MLP neurons of a small language model. Each row is named by its layer, matrix (up: input weights) and neuron, and shows model dimensions 234-329. Each number is 500 + 25 x the weight over its row's rms, rounded and kept within 0 to 999. Numbers have three digits each.
A block is one neuron, or neurons of one layer that tend to fire together. After each block is what it responds to, as a language model described it from the Wikipedia text at the highest values.

L5.up381:448458515494477483484524512460485451501459502528502493507569534521530515498495488459446423524520533503452502481497521505489521492465535496459506504496503500486483510487474523495517483493521508484473551471503489453514473452478535491516476479506470504501509485484472492493491555524514485448
L5.up1188:501501507490515455503504498470470514490434481533512532541478558506523484537525505485491522490471449506509527474485497490488499533549511489454434505526535528529490455537530488503511486498519504517491491507558434508524531497496494495488518526531523489490515445504506548544530527502490504490
L5.up1373:537480511539498474522508460495493500450538487512503526474496507538522535490476435510515456503451505491513535541507510538554515453518516518511465502517512489477447533519523469538505482537526509516514498519492490487512511450509514494514488503534515458512497498442498500502494468504460522482
L5.up1828:463525473525518489523523477471506507505412434478527492535511461433505536486502475491455492479530530491468544494443492509499493490504492472491524472511513467491505495507489547500509515514549510464487533529460466503533538496550486509535510498537496482455524476501524467483503567491507452501
Description: Sports statistics table cells. Cell separators (|, ;) right after a number in football career and league tables, e.g. "League Two | 44 |"; weakly, mid-word pieces of names like D-agen-ham.

L10.up1718:485481481497499517485518555510500515502488522507434496514535456529501509468504497501522528491454524538420467535500455522533493493532505527526503497518480478456486537408543520489525492518550519526510521505509525546480493528487478494502493453505465477476546460536485515498463499507524488530
L10.up1957:514507515502515513501513483507568525499526516519470504501515473514507497510492519510458496508500518452466504534470490489507499481522518473504476457550516492468492471475518466505494487530536465538507527475500522545452504441523560463489465454514502515560521524475489474490494478517493449504
Description: Year numbers. Four-digit year tokens in citations, tables, lists and prose, often after a parenthesis or in, e.g., (2003)–, in 1997, | 2010.

L10.up964:504533514528515504472510468475482537481483457510486516483488531505472465478533484457495506477518494468548487527485508532510518467492510493482535535516491508514521538505496530538499559504485506517546488500506497503454512510485526478489487495486500480499476513517504498504552480492532512541
L10.up1270:501524523477474513501491483477542498495495513489505510501534524487512487483553477500527527497476521481472540492498540535516465467480469515512520447535525530475516501493514488515555527518490515495469478498491498506523549508503485510478485495481488467481531517488473518493554516514533468518
Description: Main verb after agent. Main verbs, mostly past tense, right after a subject noun or pronoun and taking an object: used, made, continued, received, attended.

L10.up293:459471451491489506503477475491482529490487473502524516493472546497524473480486497533466479516474483495466532505458521533503531443462540491519481489527533495492481529517531526545541473444531500516471491532493505444493507513509477489543533527506503497461506503497529479489531553507488453505
L10.up1514:498501533498494480522507525506491546510535472499511550471501477510481495482532507558500531504430510481524502462486531527530503432483531446525523531523518482473541510500513503495464503514512547469507508471509503481448532458516512492516508489541472500484509502458466533477505487539533462507
Description: Before a named affiliation. Function words and modifiers just before an organization or place name in biographies, as in signed for, joined Belgian, with the Canadian.

L6.up153:468497495517497470439530492479501529519507459504516475518530487489546498526470513525509520555521478531523515497540557490496509481552451480476512502476500468467448508534497516510500518493517524497463545477501436526503503538505501477496457511498462490527465472501496498494485507487520511472
L6.up221:466463502491474491476521492474517514510575513498487519480510508469458536438479489485493458462514486511494527497493476589526513480484536469495485515546461486515495527548463508529512515492489487489465519475500488491472486543487550508492506502435447523520477495510547489519493500476520463485
L6.up503:524515447501511475467496458479517495483485508517485488473505479492482525494481508495461498489505477493467493516528522535499468447496510522483500526525527438495518464483530471503490537519534497487514492520494464495488498482511485498528458478477511528510513522517475531478462544495523497501
L6.up585:475499489504534491484518466501480525449510463471508522452531510520476527466499485553485489508517508487453495516498545477497479502480503488505507502498530440477464526491526507547507521480509502495494498486527481524508526461475487542522489489577502483545496533488581488513499486517532464461
L6.up1250:509466520526491468516500509498481526499511446490480508429463458474501526481512484503507493502509489508513494494444512496491494481513529496506445491553493475480516495517515533505506457504524490493504537461496435468476518484491519475497465530500531516499484517499505512501523506517489513454
L6.up1642:474458468439517471496537544501490490500500502495519524475529553449486501488534452522500523530498498523487485480486509455511507447463518511447478489504472496492512500501475509481519523482501480485527490497473519535538449483508518514486537528541511454472521546522490524475543508489465513464
L6.up1785:458487523473490527487518507485485509511492525476489552471461538508517513504512537481555519516494493490486501515518527503465515469483511525499507524469501487468521487458543483488551514524519545493498505481498482521483505480469485533490462513500498530507520457501524499495515498498449509466
L6.up1938:539485527496484480534509496522476516477471479491503505476513514508497487523540494490486518494486497504528495509511480531486565461497511462481519462502497471493490507541488510526545546477474519499455493478509516480505505512496497489489494520537467520532462517505506481515565501472494462477
Description: Sports stats table separators. Pipe separators and punctuation after numbers in football career/stat tables, e.g. the | after an apps count, decimal points in times, the + in 21+2, minute marks.

L5.up17:450530518520494507493456474504516490534499488478470445505513477496491484531511497495503518493535473523518467442531570472488485532494496538487460512530471479533532463519539474495507514462497497522493511484506500531532519530491464490514552499504514524507503536526467489533502502469468469499
L5.up55:499452512478516493506506481548492517484499487510471448529456540489444521515505482476523480525493500525508530469501482506501537475509479500493538503515506491501504506535501484506515477475503509507522506497477514477492548450515530484558500508479562486498540520481526506537460456467482502493
L5.up251:501446455547532528494498489509515477478507558481492504498501521529498492491536502482493507465523470475528537503487488483471455508453476481541469497529493493527545500476516552514517466461530531518510487499510475485502497504539500423486517510510502553494487527477488508524500531502536487526
L5.up1810:538488517544509482492462508515497537521513497539508533455497494525497538515533495533496478528525455495502519480503485521483512528520493489478450498553498531560487496525527489514502455488499501534510481504478491467504555483508556483512520522470494498528473547512482543500518476485518479472
Description: Proper name endings. Final word-piece that completes a multi-token proper name, mostly surnames, also places and titles, e.g. Faroo-q, Therria-ult, Jenkyn-s, Pikilla-q.

L6.up135:461507486501512521514493487518504501513485536472491518468475477510508473519510534455483517508486520501543515439473476480484530486503532496511517502500493520516475493487522495489508480536501533496485517492497505515496511495502463509500503455506515536506497472490497529541508493522489473467
L6.up358:518497496500532507538513468512516538494496497500512482498494477532466478498498510535558498516480503506501505495460497496519493498516521485492500512548496526513511436534491517507499491521472484504472452530500464498472499458517567530524476497500486510489566462523564519492509478480508485505
L6.up597:487499475499532511478495499448533521472528512504481499517542495517479540472485497518427440480515483500488469525464468505463501472472501503468509506459464522514494488508548485538471482476538555493544561518548507506522512505476467506528564510552560508520484445503478547476498499453517520480
L6.up650:526458464504543530520537474518516555515531468516473486500499496484501519498566474504513488488540503493435523534470514456510450530520477493519519523498441467503459484482514535465506499508445474479521490471502495504436516491506504484486495485519510492478526556515458513488509451509543471498
L6.up866:443507453517508493495496504504538524536468525502530469506530514497545526518439529529491462520492531514535500465497519476444500502500526513473513479530517481542527485468519506508527494502500480524496519498512507476478499453499478486488505471523487468519478532467529463483488483489483498482
L6.up1413:485479498509522501466495513461473498466511494492504496535483486476480478516505484509524473518516480468494535541490502504530504488499503498478486481458571540535497516502479514497489515474560504535484499497507476500494504522497490551525494516488505487513494511489549516468505499472556471519
L6.up1456:498517484534521492474522507446507463474500497495508510458487483513442526496482482481491475507513480486510514454531474528510549486497469482467509507489467533518503482497534468475539483520540534471499505457486487493477487496470490537487516516513505511526563502478497477537469488442528504442
L6.up1464:422500521487496530467505486467490474466483510495477513461538494540489494483491490507508479493540476457491542472465494517444505489560472494504500482492500485492465466491490469522505500495509541526483487527508467525495518505513521498497489516487529505487554495504492497530523527512472540501
Description: Final word-piece completions. Final subword piece that completes a multi-token word, mostly proper names in lists, tables or citations, such as Momms-en, White-head, Liver-pool.

L10.up196:496486488516531488513540495519519505492512490478512488508458520511503493459491476521516499493519511530530491550511505466512474530515490464493509476515450473487473464508467499503470500527467489488478530501485479562523478469525551457477517509524483522514527477493467564496484520537481497500
L10.up824:493505486515477467517514482479505454479508502464425486536507435525495559502544544493475496456515471512521521484524502498510519513507528515515513527480560498499505564542471497476506494495493498579500510494506500476537485486505459488486495471505504507469507515536468480458482485516497504501
Description: Short mid-word fragments. Short one- or two-letter word pieces inside oddly split words, often just after a prefix (un-sk-illed, over-f-itting, kb); also some table pipes and decimals.

L10.up380:521491519534487453505460460512453567482517515543490529471543461482517474506466543499494492534503506499429518495485528518430524490526475526509528499482580516489512500541505464470486501555512495518508513517496514486515507490508526530472488515471543486494482496475476455529564482515483513518
L10.up865:516511495513453491518502518486452527452498512494553498557519502489525510488475501513523474484496467487456483516549509503461490504503454469512525491562484492511492486504492448492471465513514507519528479496513503520535472530477460481498487504516513549483514516427484456512504485511511562506
Description: Inside multiword names. Tokens partway through names, acronyms and table rows, such as of/and in institution names, acronym endings (ICP, CCP), initial periods, numeric-table pipes.

L6.up15:502499491505490556478464511502534486548516503504494500535449462482522566504516515482524496463524451473462506513513473502507505525483496529482544502492548522500489505496475508505512457472491478510466503497502475533509472490510531500519506467458483499521477506501487520507515499482502525509
L6.up16:519477515521516494506519494460496514498475488519491487536482515516505513490516507498494519496493463499488476487518513511491562517494464504507513457499469534535515480504522530501516523483503529521493474495521481502511506515523513542497522515516478496440507503523565511516491526477493480531
L6.up258:511505541490483497533487467493525466477517470477485507542493502511515508494510522471489528516530483508469536481542503507512513532469503532513489481534512530544531502466522471495458471506491491481521502510536521469498496504514462500498481477507525501519528583501513473497549497530496530504
L6.up481:479517535516495514508520478475503534506510492535512523452524521492524515537503497481479494501458438478508450501485518500481491539473505517525489471544534520486495462530523522516480437481531512519447476511518507446451456496522496514479479492543481495502522534489483506512535491521494517496
L6.up1124:505553473504456487518468503490508560498516461509462539548554480517503522507516522505511459504504492511480481497498507507502499528495454491502495506513493540490486524469462549460495514499480515531485445543502517483476501496473464496531490495496499521522535508563491532479517497522494521509
L6.up1175:500504489476486547466494480476500492506503493486461484520491483525531561514478485466480515488486482489481495496500525514518464508548497523493523492526515537507480553471501469485456484515518476530494534519488508503517492507506446520503485479516461507509529501488512470537537495488521502508
L6.up1511:532499468536515457452502522478512447452490452469503553532500543450495473492501546479463505494540512503503553518483523528487488517545507510500479490492518505535463566460496503461512476484473516470485438484455552493462514536510481510468521495565486552485491538512537475522521461486448537449
L6.up1572:511488468518521480477529457515500503512495466507532515482494485487520507502551484516448529521530500491498514479522491505498501510514489510500492463536544528523500502519541485452513482509476509522548488450549499503491477472503506530474530493503517544493529483446544543451541520495519513468
Description: Second piece after initial. Second word-piece of a word split right after its first letter or two, e.g. E-asily, A-ryan, I-isalo, co-axial, mostly in names.

L6.up57:492520480522524438499506451444491485525481531503482498540516476481480488473477530472458487550497550534491507479502526487506502520505470507509464493480503475508525520468504453512473532479482532556512515466491499495471492477471520436491482492490544490500492508458506500502517518512455484511
L6.up680:516483511542477502473474542489490509514494510508520482497469509513510487467520521507464513519489500497497526485507499517527499477496456524483502488499533440510499520506499484459484494522502499537478450456465512465559494519499503525474441467511501514504510471492511482505487508528500507479
L6.up947:514497506486515484480492457502545506507515507530474517467530491521509474493496505520483513529460501451521517526503544485517517500578497568564486511523545483514489476461481522453484483472481500518539495524495490507527506483511535512542495475476498448497472526518500469521507467506513519460
L6.up1127:483475497499502504475504494494487438519501552524547501496534520482517524475461533512492501497479511511520510519499499489485502494524496508500553492509436493533544487507505471486536506523554505490504503464526498508457435451494526534521505499510516510543525492501464506478489485435495470477
L6.up1196:495520490469474452508478501479518508488491465486501514488515513492511489529497509523524457494454504476522449544523491520491520486476461469504493555481478474482490528514530447489470527495528496493503525539513475514510511503495500468490470486539489497508514509475469527541511470491526499495
L6.up1615:487507542530489491505508486520526476531521535485504480525527493548483535518504541493509491558477509491476507488480463479480451522543445512521525479560499473484499503506484514541460480505504479484485509453492500516470466488494485481498507520552478503486512510511512510510488486493446525510
L6.up1685:528512511509479532494487490512479488479519494520536557454543543469515492513489478509477505511488471499498490442503496546496471472486481445540476508475527502522525521516519484463479519520459467501532506552504496511501463493517481541483501485534507508520484447452504502487525520469536504518
L6.up1799:521517492497521510469497505491508475503490516508486530539506467520518528493491439494485475481488484504485485502506473535565481451500489465503467488492487463501518518491536480488478507469498532529473501531491486480517494453524452495509507516499527481447485459536523491458474507477486486483
Description: Acronym and name endings. Final pieces of acronyms and short proper names split into tokens, such as organisation, team or event names like PWAP, GEMA, ABA, Ascot Gold Cup.

L10.up1069:508438525524513523489529506477512502497460508506495530502491536528537525471483507473528491533470480504497494537459546474494543481543515502511491480489498476484509486522497496506510460537499523486492487486506550541537530517485527491500558481509475435520531500485473525510507501506473488466
L10.up1811:514501490505448518526551502511511535482516539524528453456500504508526542475476515491501522478502465501523488504435503506478430504490449524487515518508491489545505448511472465481538496502512465518488495507546491505508512523479544523544462523540517525530502502522511475495528455495501485481
Description: Repeated name continuations. Word-internal pieces completing a proper name already seen earlier in the text, e.g. Hú-rin, W-red-e, Go-osen, plus the piece "ide" in words like outside and Mujahideen.

L6.up0:499463485505471517547484551519462523507499496475496474505511538483510521475511529538477537522482493500467501499479516502528465538488459528513488504540482472531482522483509475485585537494487490494537508510472491519489509534482525529480539525502496506509471492527507476497483511500451455508
L6.up930:493490492449505504500532537466522488492536522516507485461533447540470483537452494493501473456497510495463474479542510498507512493545506503523505513487517519469532498505462497493537443490522489466488467488510465534530489477500490506547483496455511516545479499537480475540507549544468502470
L6.up1073:519496515504538516462522496459487486444508511504462509471534486491480508510502520500499510507514492528495485476488535544498496480454501473497501492462433521486461502513528480517473492532487506453501472468540536513465474480466511505475510525522496503550518473512494490547440439459492531531
L6.up1434:513450483482482521459514485506493503506471465504502477507515490524547505471505506495475451488547517506488435498472508519497535512538528519534499493522498501485495583512500485531511517511475474428499507496484483523523498462513494551526516490495453513476493505487499525534450487502488541498
L6.up1522:524506494460451509548497520498513506512528487517543509509510501466456520483523532526482488531523483493528479534474517508517493549469499489477482487464475466449516506551525513482527492503488521499484470553498512509493472510510480557475513502524507500499452529543490480517499507501464529468
L6.up1672:492487481527532508508475449490501499521452525521529484511532492489512479508517490481494500497480482489485463501492514536490479507475482511511542473481504547513494522543469518477469521460502524492502473500531482531524508507462482502495542485482510470484493493477498506492485478480519500486
L6.up1933:495523474476477550498485495513460480506491481497505515518499516471524516521512547517520496488547495515498477506512538474516521497494474494540511494438477515490526533499510532445496512508482535483508520508506495493534518528465480512466497492488478507520494464488523550534487496518485474486
L6.up2045:506486497512469485504503515542505513485486494465487533442490511493509472482529477513510499514498479525491476485480515530485490459513487536524502438470487496494453497501494522455486495565500493525483503471515506447513472480523463540514468528450518465507504532426507485506520492449491493526
Description: Verb "used" after subject. The word used right after a subject or auxiliary, as in he never used, was commonly used, had used, plus similar predicates (managed, intending, responsible).

L5.up487:499486521493507542476516485469520497523472472552482502539522512516488445521492533486490465523483518440504446479520484481489465515509553475457470542499503471483505497526483489484549483473481475490489507543467519507535487517522509454480520515495477516512521478466515470547485547466520526505
L5.up917:477496526509511505457488506493498531518471519532485475520503512483520503470526533449518482537512495522542495524485509477479484511469486524505501521494521492443528463516486460502479534518473538525482491514476554462461556472477523503533474521479491525518522508467500483517541522494496495489
L5.up1058:555521509525500502483496503500479524527516526549567499506522521505521484506472496507476486520522486509514544506505513499491496474509517529472486488478537545483513503521493518489524489469488512538512495542484544542517526448526525484525463543483489558517490496524488509560492518517505451476
L5.up1090:473471498520479466480475451482500487543463514496510500491509514473502513516447517487486497517519479541512525475491519491539492504483493493512502523540478508502490506496502495470513487522455497516524477487524502509485466491519490502496470503479494517481485485512517507497501563519502473507
Description: Passive past participles. Past participles right after a form of "be" in passive constructions, such as was followed, is represented, was held.

L5.up268:514514470500488553506508478497559497510526527522524551495459577520536495451476480477469460518520461479494507452461486471511476508463493511532468502463474509466558503500505529461526481485489490487505474471530495521492462513498484504511494447533496497509551516480498482538511454461496518468
L5.up1006:521497490482500456514508537543467488505518526459508457496529522451497486524494535488485514500534530530465498520484500540503513466490482474517476507488534491532483477517477482503505467467510478522483506466537481523501502509510474451521432517491532508481498523467518458540523523478521493562
L5.up1548:541441451510488464522511527503503495451517511495519516541467518517503543483509498508468469501550466513466526480516486528513473489476465495490526513502533530500526484467527503478459491512476485520529513501477537486517549487517522497516480506547526483464517522483449432535506521513486507515
L5.up1869:488466478526505425499506521512502501514513467469469502468492524487464516507493485517492513534511529525537522465520517568531518479525463486514452519503543492496506516479451467516493519512488480462537524514463482535452561537526455532533481491549537531464506511491484515518496494505525485487
Description: Four-digit year tokens. Four-digit years such as 1965, 2007, 2021, in citations, tables, lists and date ranges, often after "(" or "|" and before "–" or ")".

L5.up62:518482498495479487513512499490525528513462477529493505508490528472486549512476507526498491498460524465490505500508526506471425516487502506508504511509513485533546505504517499478504508490514479479497465454510493560465475447488518503523526508494499497514509481418508463520528516468453505526
L5.up461:474487506503503476479467472491492534520485499470521527482502525465480554497505502501572515488453466479481487481504527455483460492475502499521494546521442471567536508513532487454525455487514455469463463472536465486487477477490528498499539481513491471538496562474496467477483486480450510499
L5.up573:466480504529508502487494490481496513507481445538500488474455530535499558511507520504510545478538461485492502490463476477538473488474485495532481518482542522526538510460521509481434438461494488489502474449527508504504501500494514519528519499517501511533491498492459530495511504489486492490
L5.up1242:472476495560522496507525492464498483523490513496492480508485530499485565526518494513491520432493526479449488504496506496509439479560500488496492505507490511521476482505521481515485516519557488511491460455509459547487501477488513529513463504491503523449494513455537445469526537477491507500
Description: Mid-acronym capital letters. Inner and final capital-letter pieces of acronyms and organization abbreviations, often in parentheses after a full name, e.g. INA-H, PN-M, PT-I; weaker on name pieces and "team".

L5.up382:518472515475490505488482470454493532482527499524489496511481532536514544466472462524501523481513513468536469506527479463495513526496506520474496490542549546495521486480457502532509447469513461502540512532494484507476491450501482550537480452495472484506498495474522531541508525480487529485
L5.up479:549484455541505528480494491492453509510506464490479509533505458473476529482490466521500513460479484474527480482512501523470496503504504503519545491506525527455472513487502548504528506536525486503447488503490491514538406471510509504508511491510494489481496536494491527486513491494487525506
L5.up587:494447514470489544503528514498463508436497524480495509501511466502506501444495531478526487520502509516474467505482464507496516479501525474494496524542466490492520513491491545508505507491489488510501485481520502527480458506480499515477494428484496495530528476459533519514478530511478515479
L5.up1964:469467477457461521487523419500517492507541490498505496487488513450506483470481494493502490476507491481472522480530509494475517529514465527490529557479513525449480524527550514541524538512528492518501518494482489547499518489441465503439508511486480496514526491531554500513524502495531502485
Description: Proper-noun second pieces. The second subword piece right after a capitalized first letter or syllable in proper names, as in N-ars-inghpur, G-amm-at, B-ark-er.

L6.up428:466493519493513518504475518493488467442507500493473525457469516509536515433512498495497502540516503489490508518485470534555521474500491479493512516520501526517509491452502507499490523463507493498524552502536475489497508499493480496514485511497509495489498530494474503459502538522474480490
L6.up608:513516484479487490508539460495493456506482478498510518525452544456526501532479492489472498510563513476468454506520463470512499471476515537523511474489521506522495472467503530500482504533475496485517513492493478460501506497484481471552531438523486519497470488512505497514510474501488466495
L6.up986:478516534502502503531509516488515481516490508491522519508427500488482540488454503490476531498488490448479495485486487462459480458472486487488496500542502475471494494508496556477472522538478484455467542463483483490485507464455530517522450438496528521495520547449513473536514514487503484487
L6.up1332:537489511485439492506537539505528530476513509543489545501466488511539494495443510484464476520480498517520494456523495469585518517493464486497510486514481501512505500468482490509481511516498520460446526503476541503497507510536529484460502525511554508493463512478483544481545489533536495503
L6.up1358:496456507509542524488502493521476480534492543489526560507490510511515503492484493477472513549494510470493492477501514499521497543476440508544525521499518508500492463486505496465534531489513467511524460447490510499519555505522448490530525507504539513498476520430500508545502510502466525502
L6.up1677:496485492464555535503525510525488506471470503489477502532518471514502519526476485538497460538507496512510495500487457489546476475457492512489492501498506510457532511479519529513481510489531505503521491515491495533465488496464495487525490524522544501514532512444482463546492495508546485497
L6.up1709:522492462490488511519512479481530500500502499491492477457482506529518443505461460468477502509538532516475515512488495541530504458513492503533548499492458463516503493442513498466515485470507453518489470495536489536525490518496469500504447471515487471524523523517484468452517483486479491545
L6.up1781:494492523499495534545485463479503534487536522509505487505475489489521489490521468466492488504535479525496485463503487499521525489520500493456523484508506568480454529473519523480490511494482477541493586471549452480486518472518496479497471496494531509494484499474475452518502556501570479489
Description: Year numbers in text. Four-digit year tokens in running text, lists and tables, often after "(" or "in", e.g. (1928), in 2010, Wikimania 2006.